config.toml
head_dim = 64
activation = "swiglu"
norm = "rmsnorm"
optimizer = "muon_variant"
beta1 = 0.95
MLP neurons of a small language model. Each row is named by its layer, matrix (gate and up: input weights) and neuron, and shows model dimensions 0-169. Each number is 128 + 24 x the weight over its row's rms, rounded and kept within 0 to 255. Numbers have three digits each. A neuron's up and down rows have the sign that makes its largest values positive.
A block is one neuron, or neurons of one layer that tend to fire together. Before each block is what it responds to, as a language model described it from the Wikipedia text at the highest values.

Responds to: Causal or auxiliary verbs that set up a following verb (helped, led to, let, did not), plus first pieces of split words at line or table-cell starts (Co, Bo, R).
L5.gate119:110118157121121127117128104114090073116064184134168133112146155109130130083136149147167110095138108125148146122111108102158106150136144144170172105128115180121079138103125145142102094131156158151095126144121138157120113186115137113158160157132092126116166147096147098133124154183174121135126126149138095108125134113091116149089128117108146109135096091092103111103112129148190157109111145095110137131129132116098094140156129134149126117139097139109107100112145135137153134089148137113126125132172131113161174146
L5.up119:124127123132150119109144121163063131133124171110115122118133139127130144116111195161138166152101132138137108118142128107168099147108159149124143113100151114130119120100123155138122105151123140149141145140126109121113129122085106153152173152119141160138125110125142119150089108154166132113134115124152103144142139111139146110118137139131151156145160128100103114135137123061159122124130147101126126196139122096134140130120089102109115125095106109198104116167138119130134124123100106164123140130131106130156150135

Responds to: Opening or middle pieces of words split into several tokens, strongest for "po"/"Po" (poem, poisonous, Poznań), also in names like Oslo, Ottawa, Denver.
L2.gate264:153089107140094095119115112057093084125069162154132142104132139128105113112125146108127111126120116104154146133160098174142107120116167150137130114114098174152152116146104130122089140112136152154092099104163142112111095157172122137152176142131132105131144094139140128113128116164125132132141144161159125129134107132154107089134144169132145100148131114163136132138115090101144127102143101120112124124141122131129120163161123155089127152061111111139109117077125126153098096123168115124153123166145135130131148103
L2.up264:163086104119130088128106089162151091141083158114155148152165129106083127109103151082129115121141120114121156113119105123121099133078137138154150139135095137172139152172119108146103124136114152147086128131131149132137102119169132125140145125159080102163109062119124123134128127132122127138151107125142091163128102076137160088121145134148158093112115138139126172134139130093150107106118126105127136149159133115111143153148120146138112188105087086131133105129140119110119126143166128165129086167156170132128154123
L2.gate975:108152130148097140041144143117148080166108167118163128152106126125139109131139171147152150118096154139139120145138108115111088122150148152107160060120109119150147149113156110139083139110133148110150138164137095144167069134124108127116116163131133131124119099165162134121111126146118160135129109114113138134124123137176144085138176068102109102117155125131152139133111111068132119135096106123141136144140100122125139153147093118167123112100119115110138111148158129135161117143138084171146153129109093140175147171
L2.up975:110127128153105128103153172151121091153144149109161110116109144124139127146119117136138133109126123118157097151157192141109094139128169157120171142090163144124095127084131123119110146131159125127101137161173106118112105135112115125085149155129101149128136149122146154137128153122137122152118128101128111132144108082152122090137149114111128133117139143166154177119131110116114125115112119125142146110141116137118110124142081119109142159107120131126141126134197134096162120142100108144133148135126103168113141108
L2.gate1138:151108115087109096129111134131120143115100138140080134140134114123109140113120159119168156121121157170103139097128145123137136136111103132113112116134141153156096140115156085135145121084118128087180124089132104109126102135133124119119153144144150143135123145153146172111122143173152163133154139153137152126127120166151152148116117108169103131157176123107147134098112125087103110137151181158134124116145101093139104126109097111115142107132137156143093134138140126103162172109119114106151156168140132204137150117
L2.up1138:093108105138078094141126161159122154125130160121084120140103086114125139151140133134182111083144148147147135104154129109170120123081110134137113099111145126136098146139116140120122116127143146111108088094110102118071124164140174112110090118139173150140137149122158130084148143171142179142155089178149122149147132163139153120123144083164136103171204113091148092099098101082067106138163126111137124124126123128125123100109129103158135109115148136111083167115113118114141163161088092147105150156187119132120160105
L2.gate1584:108136132107140131155113095127141137088096115116111135138139176079164082162094118130145155143140113139140061140155117099129108144151089126130116101080130133131128102132080076133131087128160149141130146130162056185160118133116146131129175128127162154124122176112130132149103151107114140085121106118146141146193099122114108135123105095144157098136124134126103154116147162104161164099111119123174131144154169117153126130116133124159107137150145166163072129090128118111135089124137142148116142111165127167163169172
L2.up1584:140094165124105145126112101130117100080135128130120112103101114125096119163112145145111171167104102132131120094158123106131081135146169163079128122132118128092128129126091071111089124116163157098154127138128080142100151154141033087109096114141127143144169133144148149115116116125118172159116134130167093076173096132084101105156097133130139134127150149086126154131132143132071133118147123081113141140101140118111130165152151104161105127134167133160106122092139147106189119102110115169111155120097132138128158153

Responds to: Articles and short word-starts right after a name or noun where a new phrase begins, like Pliny the, Western a(ugustus), a day later.
L4.gate977:097153115130123129129138123192140183140142157116115107151140124116150126122126152152125120119095122108137140098133098138123132120156098121118148080081129097133111096119131141153101141142156127172119129127109110147149132133123158099139099087111137125171135199114147129135130132114046112123141105121149122142135082132138128096122142084100112146170100131105110131100193087077109152131105136127108123152118167104088125150074089127113143124117121097139111104116131114098110118105150133158129103143120126163083086072
L4.up977:119191119120158113153124120165149133144128141140128118165112132100150116072118185121189109102083117113088131095127137102133147103128100107129090082120106150120119117112121118111119145082133100137098130166101117126087140142119164079125125115122103130105114173144141136147113140140134130165166127162150138101135103132136103108095122116092100139097126128142148115146166116130118103138139115116125141125132136076093123141115105114133100135148153146147151053102152137122123128135116142140135132119153161120102111108
L4.gate1173:161126106136097147170135139160103165119140154145111131169128131118140086162121164135154142096132100121129117076127080176157125061116125121157182115158077147127125105143084105145105154113105113136119084119104129185131141137151146074130140109116069130092133140162144139141109133133094156135146154128170115106147113106147150106098163110089107158159159113164127082107148120079093104113119108147161100158172126124143113170140127123144125153125141107155154105118153122150159115059086156149137108139120140118125119099
L4.up1173:144164107133118119141178145164121132087132121136146133128141107122116103175136157128137127107101105108159142149104090139121140092135117106079157096116124117098148144149130129146126158122129138146057138161110138145154144097123125097098100119118096084118157105113135140094102127142134123118162139152135146118180119131144100150158158111113137164135084100137189093125121075140101087126104100123109123130186124114108133171129125112121103116159106111113147143142155121136117172141134155164119128120146167121168142072
L4.gate1444:114103135129130103139087114111111180165160118159162105143112117101147070127147141138150142133141104097131100125123110145111134101123117110139109089126182139131125142120105145133122130138145137130122132111169116115160107130092109132146130106147116071142111100153134103161119122133075124149094135095138128165140122107098139161149171113126160139123112128132166125103127116162143146130127103147169094110153081126120096179099120112125170098133119121133134102153097147098158128080093130105109098129133151154121141158
L4.up1444:074107143161143133172106144113099158113116133149122126072136093111115123142096129140134144143110071172144095072120127099125142136142110124139124142122146116093140106120135132114137147114104126109104133109161068108114152129104106146138125129181125108130125129138084127146090158138131131117153139151146120143103125130156142153092113150137121097118087105145125108151129111117083122096097136103156090131110127133145142131117163128132147124129148146116155153143117124123115108162095121136126170135122148171151161119
L4.gate1754:111120149140117117151077080144098112114144132151111105143131159204126139101125134144160144082111168114116108106132200123089162148116127110147125105121164167139110140121147143161104177115170120125163150116116125136137126123165111141160192128145089123121120114137107161137110143120135180150111161118155132129126124106136141128151153093131075109088116097138101133120131135130126127109132084130127120156122120158108128130150158112122127120097123092116161063140098149125142142108142127138102151095122134152154155086
L4.up1754:118179133204145095076142143155132132107120125159138120159184149122120131125101152145159107114106144141121135128098168090119117148118134134076154106122144142124129144192108116108108195102125108106105110115100091153083126172100128162183155125158134109167120110161101155102131109170119088137149164125130124136154147110134090113117132101133104126104148147141102127142118122130153090125143101088168141137162158113094128187123132115133083142128125084125141119119118093103109133095119138145132151112140132188110191091

Responds to: Fires on tokens inside a predictable span: table pipes and digits in sports results (2010 Guangzhou |, 1:58), "the" before event nouns, mid-word pieces (Great Y-arm-outh, g-ymn-asium).
L5.gate889:173134175082163130107128140163072154128178147163114101107140125134175122143119122138111128126127114102138150131157129130140089125116113095139175193138142143122145120089140132108152115127133112104130126098127139150120130156119106127132124121122117097111129130104148113116114124051123101130122111135203139153133124141148161102156140149106095123174128134078142082126088106145138086122145125100128106118111123125112126104116140102130154131147175094169163149127101159126116085133152171134137140104114109167147118074
L5.up889:138145107101104095108196144118072108178122128112146126165154112129159105112107100125113112151168134109123158124149088128152131150119112123101153156110124133111141133133117102068110126142105095113129141048164159146091123186128114150079171150124115173107173116104153103114068108075120144177118067116141143078139120108153168110124109104113144156114134120114093095141111084176133124155138116116110118092100058141135146104116163123134127151133083115160128151123100134132079118138155116106146096147105159132124125158

Responds to: Fires on the conjunction or connector linking two paired items, mostly between two numbers or dates: between 2008 and 2011, 16th or, crease to.
L4.gate449:101089113106131094144147130137144134090144127149116094131101115123135128134156096160147137138121125129160077158107118152104079147149164144123147131098153100142125095128178117162137119169115132147140133122101093097133103109108125164110091158158196107138136120112157175118094118123084151100185142117143118128082116102109141121136159118140116129151126135056102125092089116173146092142138136119127135135133116104137203129138137139140105134104140153158116145129146116128154153118127120135170164141136105126155148117
L4.up449:165119129077130127112108141137115112106182149113090097151110148154110095137106151122111115119147190101089106090127176098189100158105108090145160122139132109156163121154150141145158075118156128105130122105142113110102152153138125127135106151147152137146118111156150139121161096185129133141099156132149143158103129145044126130091108146118129115182145106106127125104110148122113171119128136131136114091157128132150110135171114102135088107107105132094147127144121155132100122100107138104102176107109131120111106134
L4.gate865:128091088119119136148154123137093129152091179098152101084144125166092113154104131127115100137094093188146115146128145127151123145159095147137135116105126095161139117161129138079101120149071103133130118091137162119103143118113118187131151158121164116160141142124138109103129118106121083143107136113126155178109158166149161103138155139149111162124158122131152160115135125153101103145130145114111147119086131122146131169150109106128126117130095122090158160169193131115150119121111137138133120161126136148126133133
L4.up865:114161136115165127158149112190144137134134124131162076131127096153161147119103114154115149145173115104165116113123114133133092144163137131152153136145117178166132138115144137172124096164122132126064134145096140146130160133122117107151122094117121112101106115148117122133144136107146128161122151111120111146107131144128196123131129106128115140175109128102148083122116153151137087104128134147120142138120114146096141110106143109138140145139117099085160127136153107123098124103111111157137098122152118130179164151
L4.gate1184:114138139116125066153100072111151174171165170129118112127116100084119133125102174142130145137122092120092141133162146119177127166176155167135140132112119195118134134171120140144167096126115118145094138135125130129102127104063117105151127113117114177105158085177110115108112080127151159114124152045108076071106165116111170110136129138175141167152106157132115117114121132160091104092141156151099129137087157147144150111111132153118112123118130153154155124111143123142161132146102102121111157107092154127119187159
L4.up1184:088132099101103144080135098120168146126127108104159193143108112126115155112135122130099137157138128092093155158118096138121099131111099142155135099141125129097111127128131131154126154157119103149143108118090163158116133153131121156108091126120130115133137104155093200148141119154114101129156148114127149148117126098183107122132147121105108118136080134147161085133141143157160134141107148137114124174105138144152144109126089113111126173151122100142155132129100116136127113144126108175126160101131126089094102148
L4.gate1373:111081104131114160138138155130121150114137137097135145086108114178146132119129168139145120126154099075098110107169146156109135141127142142134115117090153116102136163117137122100122107132152137136147111086089169069105132108121132151105139156168132119144172129118200156106099101159082168145113115134176135114136123110101106111135160158114108139142124105105121170189109111111108124153120143109119167131137087150110089127159108099129112130061157104155161120172099099142164128119156124089128120132129147111139119124
L4.up1373:112122166127119123150175086110124118091115119141144124142114128080137132132107117133126099133104115158164140182119104134117071141114058141139153141128132128095154105121106149129124053119112113141098128101126138115100117137146139131137137128094103110122121129162163130119086123136087157147136101109154094134134158147123228155122138130137128118164151170109157143139134115078118120126133131136130128137118066166110145134088158099122150158091154108112136135123118178121126106100133094150105138099153136109100156105

Responds to: Tokens in biographical Wikipedia text: section-heading pieces (Coaching career, Biography==), the title "=" opening a new article, and kinship nouns like father, family, sister.
L2.gate302:109117070163105157147148190113122138091129140083154107076122148164128177151132112090136108185124146148153135131109145117148128144110163106148107153166108165130162114094168119139125145108094153176126117106111125107129158161138127128147120133112117138124139116168136148147116120098134142133163093108158135117135124101159105148119128177128171136135112119190105146092099105129108095080131133108137146142114102099180102141169077167119126143151164141131117136068172135120121111093154173177125157169119114118097145152
L2.up302:125118125137122124115119161148139121100154101137121137110162152134104151082146142105119152142118121103148076142154152152113110169105151098094159099160150116137128141138159118096131132129071146141117112141126146153151107168144163117132143149108131136135151137188128145175116146119127112135151101141141165125132107111168121122155126132138103195121114163140166115094119123141097115089157135128123122076139158123101084139109113180131172096107127147138145121147156075143140120135164113142099132157129169093109118133
L2.gate1411:149128143158128108103129103124145130133121121138110101142135139110109126173140113114115131114155123132157104134141131119160168109129115098084135127119199168139102162130161176146131113156160115144141121112119129110129148087125167099155091140109096141082126112185114134139148100120156152164132116144088125151126108154143151089142154132171104109148127088150109111097120090130127126124104146118113187146093115134138121149137121164143127101123145113128136141127074136133140150145134159120128152132125137133144164106
L2.up1411:109084144109128124145130123111114124100151130092103099172153147130149126119116149160140134129109135191112146149115120124161157125134127137142128123094123111115109131113144166116129122130146103145091134149110105148120143125126106141112159139130122096109111090152147098120106119126181102126106135113117160132143118107127142087097108122162175147144118101113136153135133109143124135108120163122080153094148132109156110148163114143128121112151122186103080133110107136124155170127144113141116166088109127128125130116
L2.gate1526:126117135138132091159112113123097152068108157103164169129166149125096085123127129132095123151167151138151090153123163095136129119198153151109088157105134111146153096126141100110118102115151080141079102138127125137109128149118150132145146156089147141119117083141114157152152141117149117116103141090096125153129105106129119121109123120129188099180111160125161150107150134108167142065154119111088130121112160119172117176117116141147112102151097118171126133168114091127133147068109144115117168118135112169152128149
L2.up1526:088152160139144118121131119122088180152128141096162136118168188061152127131103136107127103125124137172115089119112134107120101100144109103138096144168159122109148125110116121149133122130117087079098096149122146120106160139129117135136152098111130107112150118118144075111131126138132149129090131096113129160139118115133101155131129117123181143134123176112138123142112174117134123116136149141110140105144159108098150136070105164114130127135106122111126120112186151086152090125166096137136130132126085084169138127
L2.gate1628:130163139155163130121137105129079113111142143118100134153162100149110078133161130115137123109134124150122128098126153119140151092121099158156137112126134176173154103135110145152103179152136147131132124125148158134106102120156085142179122109177136157129104094174154164116141128109100120143153145203102100124090097117118157158129098128139151131128127134179148115135090108142142182097115130145074103135131150154108103103150128148167124096129155080139104162119115122084133111119118156154139147136116162173150138142
L2.up1628:165096125137099138146148127166114143155103126139169105127141113096169111142093118105130113138142128094104119146101124132159171158121148122119134132156145138119146152137150131162147119133119105140148092163110118118124127122111146121115139155106118133100145135156146125095140078097153139119125114122129169156127158124143115102097138161155114100139102113157171115151142141154129122109136121087107149134129126134127102156122115099116089082152127117120110122114161124084137116098099051144119149136126144161159123068

Responds to: Dashes or "to" joining two dates or years in ranges, as in birth–death spans, terms in office, and list entries like "December 26 –"; also section-heading "==" markers.
L2.gate396:138138099149113134109135150145133141127177135141083102170120133129121171099092120129129101119108100150184151148114127122134084147148105138145106136152149139135186131160134129107138158113186187092105080068109132140155161122158140129144080143131149140163120090137062123106135071180084139139168100136116161078151093122131132093134126079116119129108127139150139160121142146144102092154106137089161150109107071112142124110147112148101164141115134145097117107134082120152121119101132143130098127119102120098177129150
L2.up396:163142143157111128128151139144143119122114157144085095115129143152176112143123138128120101105173135104120143113099089084138158178136095117160133130122172106149163096140164140130090142157164127124148098145116112107151117145142093146131108110127170133115174112160104140157146074160121145131161139160130114080133143175167098135126080126118130121105138133152133133076118146127123109119102172075138148162150110152121159099138124144092142125147148187085106110130082106134132086119084148115074160140119129102134149169
L2.gate449:126149094090144115129136133131156114137120205126134156146097152122113115154140114156114136120112109123125139126177115155124144101133115110132126100118131137135153100147100144128154153143126105132126146086154125126083127148121098184141082119113156107081169152114161174127107152110096102145131138071125084117128126139111145102122100144138128152108107104116125139117126106136097170130112108107109144117135138166096141121135136154115121104141112109111153154165102125167107074084138141119162108120107179115131141127
L2.up449:140152104114121119142142140103125154128084171137091158142122164087137102140130128153139151081099108146151167107145106149122142081128112104163129144121137160168108108129138150104150168144150130112110158128167110105110141139155094163156123084141147148105139150117183177110102132120079114120138117100168088106154156151125124095125087114121101152170129094131136126143137109149101155156088112123108122133117133156099151146136166146147163071151087138124128141115130124173089098101136096129159145103103157129135119102
L2.gate615:107120087164084155130074152127138092126074115147140135132131157150124135159119078076115092124123104175078139131112119148111165121186086118136115131139140096131124124120131124096156101156140131106171152123137148144137109132138124139141111166119127078148080127125132130138131166165067153174104104128095142116128131136147141115117089123156134133114122120126121122141127091136105133139131083114146131129112120117095125115150112138120122128140135131152111116157114146140126144140122093113133087119090160100150087147
L2.up615:130135096142092112143100105180166143138076109122059155113153130176101174144077098118138078100098136158078122127138125159141162104168103134125104099179144141097101106128138084149140122123164146157128134128119081084143124166172126156137103138136139137138127135101162163144099093141086172137075105080142094131168111172110182134093155135127140131132125088131130153155114158141124115168108105134140153101133113108139139108188121143109155137124105133141118138121097171114097151120136098165129155116106162089139121149
L2.gate1907:144102107125081110179164119134145132143118148148139146121142133160171167107123147138132128130142108129134111141155097161109147138132129121110152084131155096124144106129091131141128134084137110112127149096103168136091163113147122169139072141143158161162153123149136167139124131158109145109153112086150144121117113124124101116076156132146147124114183129147078141135160127105127161136123141116107136128122094104164152176094124153136137153108131103084130133134144146113109079171149138157138135131114144108136159129
L2.up1907:093147127114126139134151108100104093101142129162128140106120181099088089112152157153121083144115115154131132082085127099126133136146136147151110152142146173112137124143146119134164131151105132101134111090105106093138123086133142111183157142093145103155121125123153128143090143151158162153117191127135093141122129148116104104125114117099117146149110121108158101152101092147161112113125153125146157115113107080141137117203161106109129119101130142153123098129116122087136164100113144118130123124124100114122128122

Responds to: Nouns for family members, relations and life events (mother, wife, daughter, born, personal life), usually after his/her in biographies or plot summaries.
L4.gate249:138119135183123099150090091138131115173167123134135137125153162127132152105122107087101113155084173139144107121079105092115127151097118121121123128119128111116115130149119126115146136179111143169137137085132132105107153127138126119135128122134117145140138126118146110086150151128078104113139104113157123083134150121156120109112129119092128117129123126146131119137131114172135127120133119133141158094110141105146125088134116116122136092107125116145186113133086128144087179100126140167182096126165096111166086153
L4.up249:131118143171093113138084120176119146110137135075112139138092169130117133103121117178112165141159125109146126122149121083105138112125110108076082162138137135109112101106111098122126114149108139103103108117151116145150131131123147181133141138142082112102108101140141090108147124114075110160132128169139169128131104148108121099132146161139120111125111180160112135135111100100139133132163124134133142145121108085151094141139129143161102095127116124175185139126125171112129141126111122145167123180114148130063163159
L4.gate669:108070146165116120123081110114103112140164117135151127143154118174117111165094128156079112074134148112122141108118130124130094122172160172143110143156131100138157112168156118090129121126092136164125106119129142090119101150135107140124103133161111107153120153103086109117141102144127109147147137158114148112100110147074099127109094128107132122093114126134142144137140128121149093150111125096123120133134146093103129122142125075124113149142137137127112109116106167105161092132152137095124137105106150122114143135
L4.up669:129122095150128153117080100182112119123148109100182126143116150148144133159104148110091155129137167135137175151123141126112166151144103138132149129154115101130104150143119151104115144140118101173143111112170136098111073139102123129117135107163079134138167174097086101118121136124160115128130106130146097092077117130096126123152132135138153116085149103136139160146095127108132134133122124104079113165129123122070102142133133116160149135101151084147145138111102134136120152135135166116113150121132105098127149137
L4.gate1124:143113097126085154163106126163087136131121103136146104132178137150088147164145201121154160096095109119120091116160150072118112154105123096137111153147131138122184116155142105084117140104104150124116101107133149143118116140152112085129135140136126112112112133132160126158106152162158091124139142100115081075149145106122139134148117135105117143159165161148150130092112106128107118135190115137121121159100115145101120108111123138117128132099185140142154111121125107102180125102130111107102099108166131127122179136
L4.up1124:116107161145111127101137104127172114139148093102121129131168141110104148160114139185119178088149116092142119108127145110127095158116134118122117125156159135120166142099179107080131114135065127141120105120134120134122124127146111099185126151105101091119157124171144158122124141120110085122160138094137123147118096116144148160147118096115108151124134147142126092148121123132107119123152155114149146148187167118135082148115156151111164091163121092110122080135091120114134157148117125090088134136121105133120107147
L4.gate1526:118141166098172134152121078139141109150105148095138112137119147161126092124122112116150106128118141169164129144144134131130108144104097128134131120115143161140124104088113136162148148138106131124126171130148112132121150063109148151114162141132129163171155096099127155135141102128140094145084115103197118150152143162096128174143101125114086108149138124107139157135111115162110130092137145175167123187105077144102103125085093072131126072081161142147177123138103116122130117135131119137145081136164134106118075135
L4.up1526:124172131145108099119154120123101144141151163084113166114184120147164133108106145138096127123100162091120113120122166127124112134107110108097133147144160148149139122121107124165141127104124133128083150135160091121143107128139136177139123135141143160164123104116071127121169130121110089122098089137117148185098138145087094167130078103112109121119114104114142145082115144080100099126088100135137126185132091142080090119104147125123109104140140125125148178114133141130136107127120121147129160121138053131090089138

Responds to: Final digit of four-digit years split as 199|9 or 201|6, in sports results, discographies and biographies, e.g., 200'8', 195'0'.
L4.gate4:106146121032115103152114120174097123111104165133143093093103129143139121115145127126107148093117111120082143129158129120115121147135128136104169134110106119150137111122111139144128112187118156125163123139097109085145157109140145124146141131144154162083099089088141085114122117144114105121139117099134170145131196163172108079116146187148170151141130123134150124120098153130101125174175153110140124138143153159109089108117122123146184108121109130066149109075142126150140122111117119133116157138136117133105124160
L4.up4:147174124161166124088105141118123133125172075080154112182137159132093135129094143179102116159144143095151123113126124151125130072104122161145109158124128136144118105119110081174099141125148162137130104115169123162154097150165165104135138081147103120118144115155104144139101113108081127136131102178099142174127127119145122171121159157153140116110109142108109135119159143152144200101166119106096113130148105147102128093088111157124106105120135102148098143155121131142082164142118111118169162182114129112141113111
L4.gate47:134131091110107109134138134126093130155104107098116126169151140114149155123141075127123115083118142148124143066151101154143127139143176120151127162134160100122142130123122126109136143119129125136147109088125120138178112126134117150179102110174140157137125150177074110144151104116077119133120138107111155110130106117105123108124121122108138121152118117136137136106105125087135174153110155089101132113163155082103108101144130145110174106113130148106155109086107125134119117116129120116097091172156099137079166096
L4.up47:110089139103079127115104123132125104120132155111161142109120098149139115125126155143132168082113124098147154117119138121148115136126183105141111133109106111130125120133144123122137105147132090112115103136142114097191138136107122162093112107117142155171146149120156091113116094156059116147184119132069094082174143145143135116144154089118137116128178131124144157126132143118099197128167131145080127132162119172102103120120166096147123119152160122099127095132194105192121112157142109137144121149140091137142107078
L4.gate522:132114130130181160122111141187094108098166149143119139058142112143131158149128171148108145142136111123103131139112131128134155105113107123162082118125151142113121100121144181113139130098177111121109149124131165102149165079138118117124138139141106159094125130135123105106115108071151129150103125151135164135132185120126128090078143138079151150138089125148121126079145154136128135137148134146152117140099134102153154088114110112154190117119148124110140092116103139112130117135150119093105146142119091121144142106
L4.up522:142197123109198153099148130121118153156113135164137115110135123124096130083139188112132135131132122138140175110119147122190152108141116148131135171113165119129131136145094126152123132096169124093113088149120146079165087111136142124127098122168143127101115140128131163110118119095092154189074138150121100118116169091140163126145110088093136111139108142123170109135131121114129124115120135143111132134153169119135081118123092093163112112160126134103165076109088154139170099152136140135129167126121128165097188123
L4.gate1572:098153103142097164111151152142099090107136149143101154119119165130138167125125133113128117147161128130096107109115116143189110131175142176176130102174123101110133139144140135167107160125146137140103166115137105146112166137136126190166159139115149116116108096127121092155129143126133129126127110073130107143117140082141121141172124125139128132146103101153137078123130143111125125150141143108117086113115098114120121138134122128108094122109108118110128162146082105142117103118167130134119146123114156136099141115
L4.up1572:121125171102142100129118140123124131129145106095175158143094082126160118155133129129092150109144119111130095171135111117135121092070146129160123161081152144098150069111128087154089118099101094134177119104117129164123110088150153143118133095151133142160152171146190122092132163112160121110134137085152150136114154148139129124133117131123092171168143122124110127113141130142100136172143149084147146123148146138129144155116164114172119115118151160154123161134128095121149126127146181146142111141179079125127125119

Responds to: Nouns naming a person's kin or role, often completing a split word, e.g. cousin, son, wife, singer, lecturer, explorer, candidate.
L5.gate1391:133122121166128130139116102125148129156140135119134137124124137156141153127088133157115079136156140139106117113165125147148122081147142151109116132135128118123096146118125093108138105152057141148159167102140160088107097151111122122128117119128109148163122114067143098110112104099115122171127149099151096153066085135103123114160159140111098119172130133098143143121115141084095128116122110159144120144114107146108113142130145120091128088136134121087130080113137172144132131128168134119138107148103087111135138151
L5.up1391:105113077175123129117099134148108131127128138098127118138103111140137179184125144137119167103116123121170148105148121121162148138132136131116110122176103114099119160130134125136105159118149095141136134090173129107130120137157106135112124103097112099146151122108112165121173112140123118109092136108135126125092153182157088123152128112107131098134153156134135098134138152083170158090145108146138121110063143144154114105129119164137114136101124095138108161082120166140188122110141119116126114077149201144094113155

Responds to: Cell separators, ordinals and placings in athletes' results and medal tables, such as |, first, 7th, decimals in times; also scattered name fragments.
L2.gate252:081128162093131104124106131142152161194139131125130095154138125123139100137111132129188118120142082114098114104120081137116086145098130095128139081125139134103169139120167140183089093119132117145115130106162079133128106145077124114132125134144100159050150160134157124137119112120120107108062138168133131135133125134128138137110113118112155077118137158168140137143128156168111157116083133097120147099094163090164158152163128148148130109115123121117149120171159135109118140088132144110163095135116155129123113098
L2.up252:209121110135092130155100134115060195086119134122106101162139125140089104111107116128115121148123125105133133097135152145160141104132159096126103135133135122101143150125127167133115187152131124123128109149141154109143145126109111175115136115178104128148165139131134115150164144144098129122142138122139133117160142168139102169182151119162116173094128120121120099099138097117165110127122141166158147120164092145115147152088160097134149128119139140151123145127139146158117130148161122087166099138115142151123119144
L2.gate1302:145128174121114131153111141114144139106131126153057125102152120126133141145115118158158132115114159141091103136157150137129191143139115173128125144131106125167163148122133092100124119135116121124124133146161099135078180092132106116151106144116117110138103145193123121121135134121131099069108137163150122130083133089181168133076097115170147103143121165144092137120122097133118169146117112140130113120142130139103097083119140167129176077141121092124119149099174142164178184144070101111092149133117115139126130145
L2.up1302:113168063118117128121092134111119124147145120119149154124108133154156082114110128148136109083109132164118148101080138110137090116112139126083129119151094151133163139123133153121145122128144120133139091143143087095125119159132150140165147133151145119185110157152100104099149128141080129115104122130125104099147143104114135129164102148169079111134133128174159147111139115118147115124146100104140141124112088133151144150170120153136107095167111145138135190102161118129113171099081150127136146137136139169136190090
L2.gate1985:163113100144134117172146120115121091153132132117107102104120127145114096161130088170112140108081096145078157121104151154129112124145141127092139125102118167117112149117114156125163111145103112110116108096156111096112122098140148151118175141180133153118162102133171122156096103123151171121145160164160114093141114152152131114112166105123151165139132148173183114078141141127136154108130110145142161118117149141117138144110149133125146105137165140138116155157150155123146140150100115107176148084106136097151125114
L2.up1985:150136090074168103187127131132084158139102128151081089123161126109155117101184138124141099108096125124143119138123131150127153095150145152114125100137175144140134171122131111114155124170134137118138082115116145122088149123109135141123106124152173104140139123084134174096103142091147158139089126136145122085133117169165188119120104117116109139103133168131150124103150123133078154123099106098114112111155173140143129074148166082096126098113100148124178140138110084149089133136152155104149135116122102084173091102
L2.gate2026:109162090143149158168111125136105114099154153130104057134130138121153085114145138132100160195134152137121121098102145121073133096124126131166179102138175132097152085109144109157167128136081117117120110084126143101132119156136107121140112161115135142123118130120163155111124159076204093141134145126124107139125094135090147137134146129160155135141138140133133117132148114116133109113112153126138122163137120113169099143158131149100118128148138153122099152129114157174131100170160102084138089113158145087084121085
L2.up2026:151139111101167157123087134180087110100167110119127095132138116098146073102122130126085123173160141103073122104118116117098152089129091156181130107143167160086171115106155133173144139120116109144117120127109082113130113138157112130143139154093107132148111141138156154101095163058172138146155150122160091118113132125103140149104122163162138107133116155121102135118071130106104158116124163136086066148128114145156114136165129132120114097141112134141132140125125183143134117179139138101143128123157123114066135095

Responds to: Closing tokens of dates and codes, such as "to" after a start year (1951 to), a year's last digit (201-4), or letters of abbreviations (EDT, USMA, ISBN).
L5.gate1882:056113126125139183071095145123088135132142129161131134122124140097124179113112128152129154111165101165106144144117113145160166109115139130159128121121128133137108115129106098119095148145123151134120128155117158103163151105120116144145127121128105110166160121136113090092137100115098104123125095116132122149129156115157138136127135099154108111114153103142111083165058167143150123105107106140151093127130139119109104117124125156178095107125136180156146113102125163094107152116113124118124127117122145122172114120
L5.up1882:146104134140136175129148127142148138091111120166162094141117124131122117147101130147154169119122121143133087122122114110121127151155097159138142126127165083127142133127117101131145143123128115053130097156135132112133149096097118153193096125128100131155134119135086089134140115129118111137109140108114126125105157104156168138136143112127124112111157141162133090141088172155135124133165156090120109105117118124101137136087125150168088198154165100125100125146130150105103146101104097119118087103097117137112121125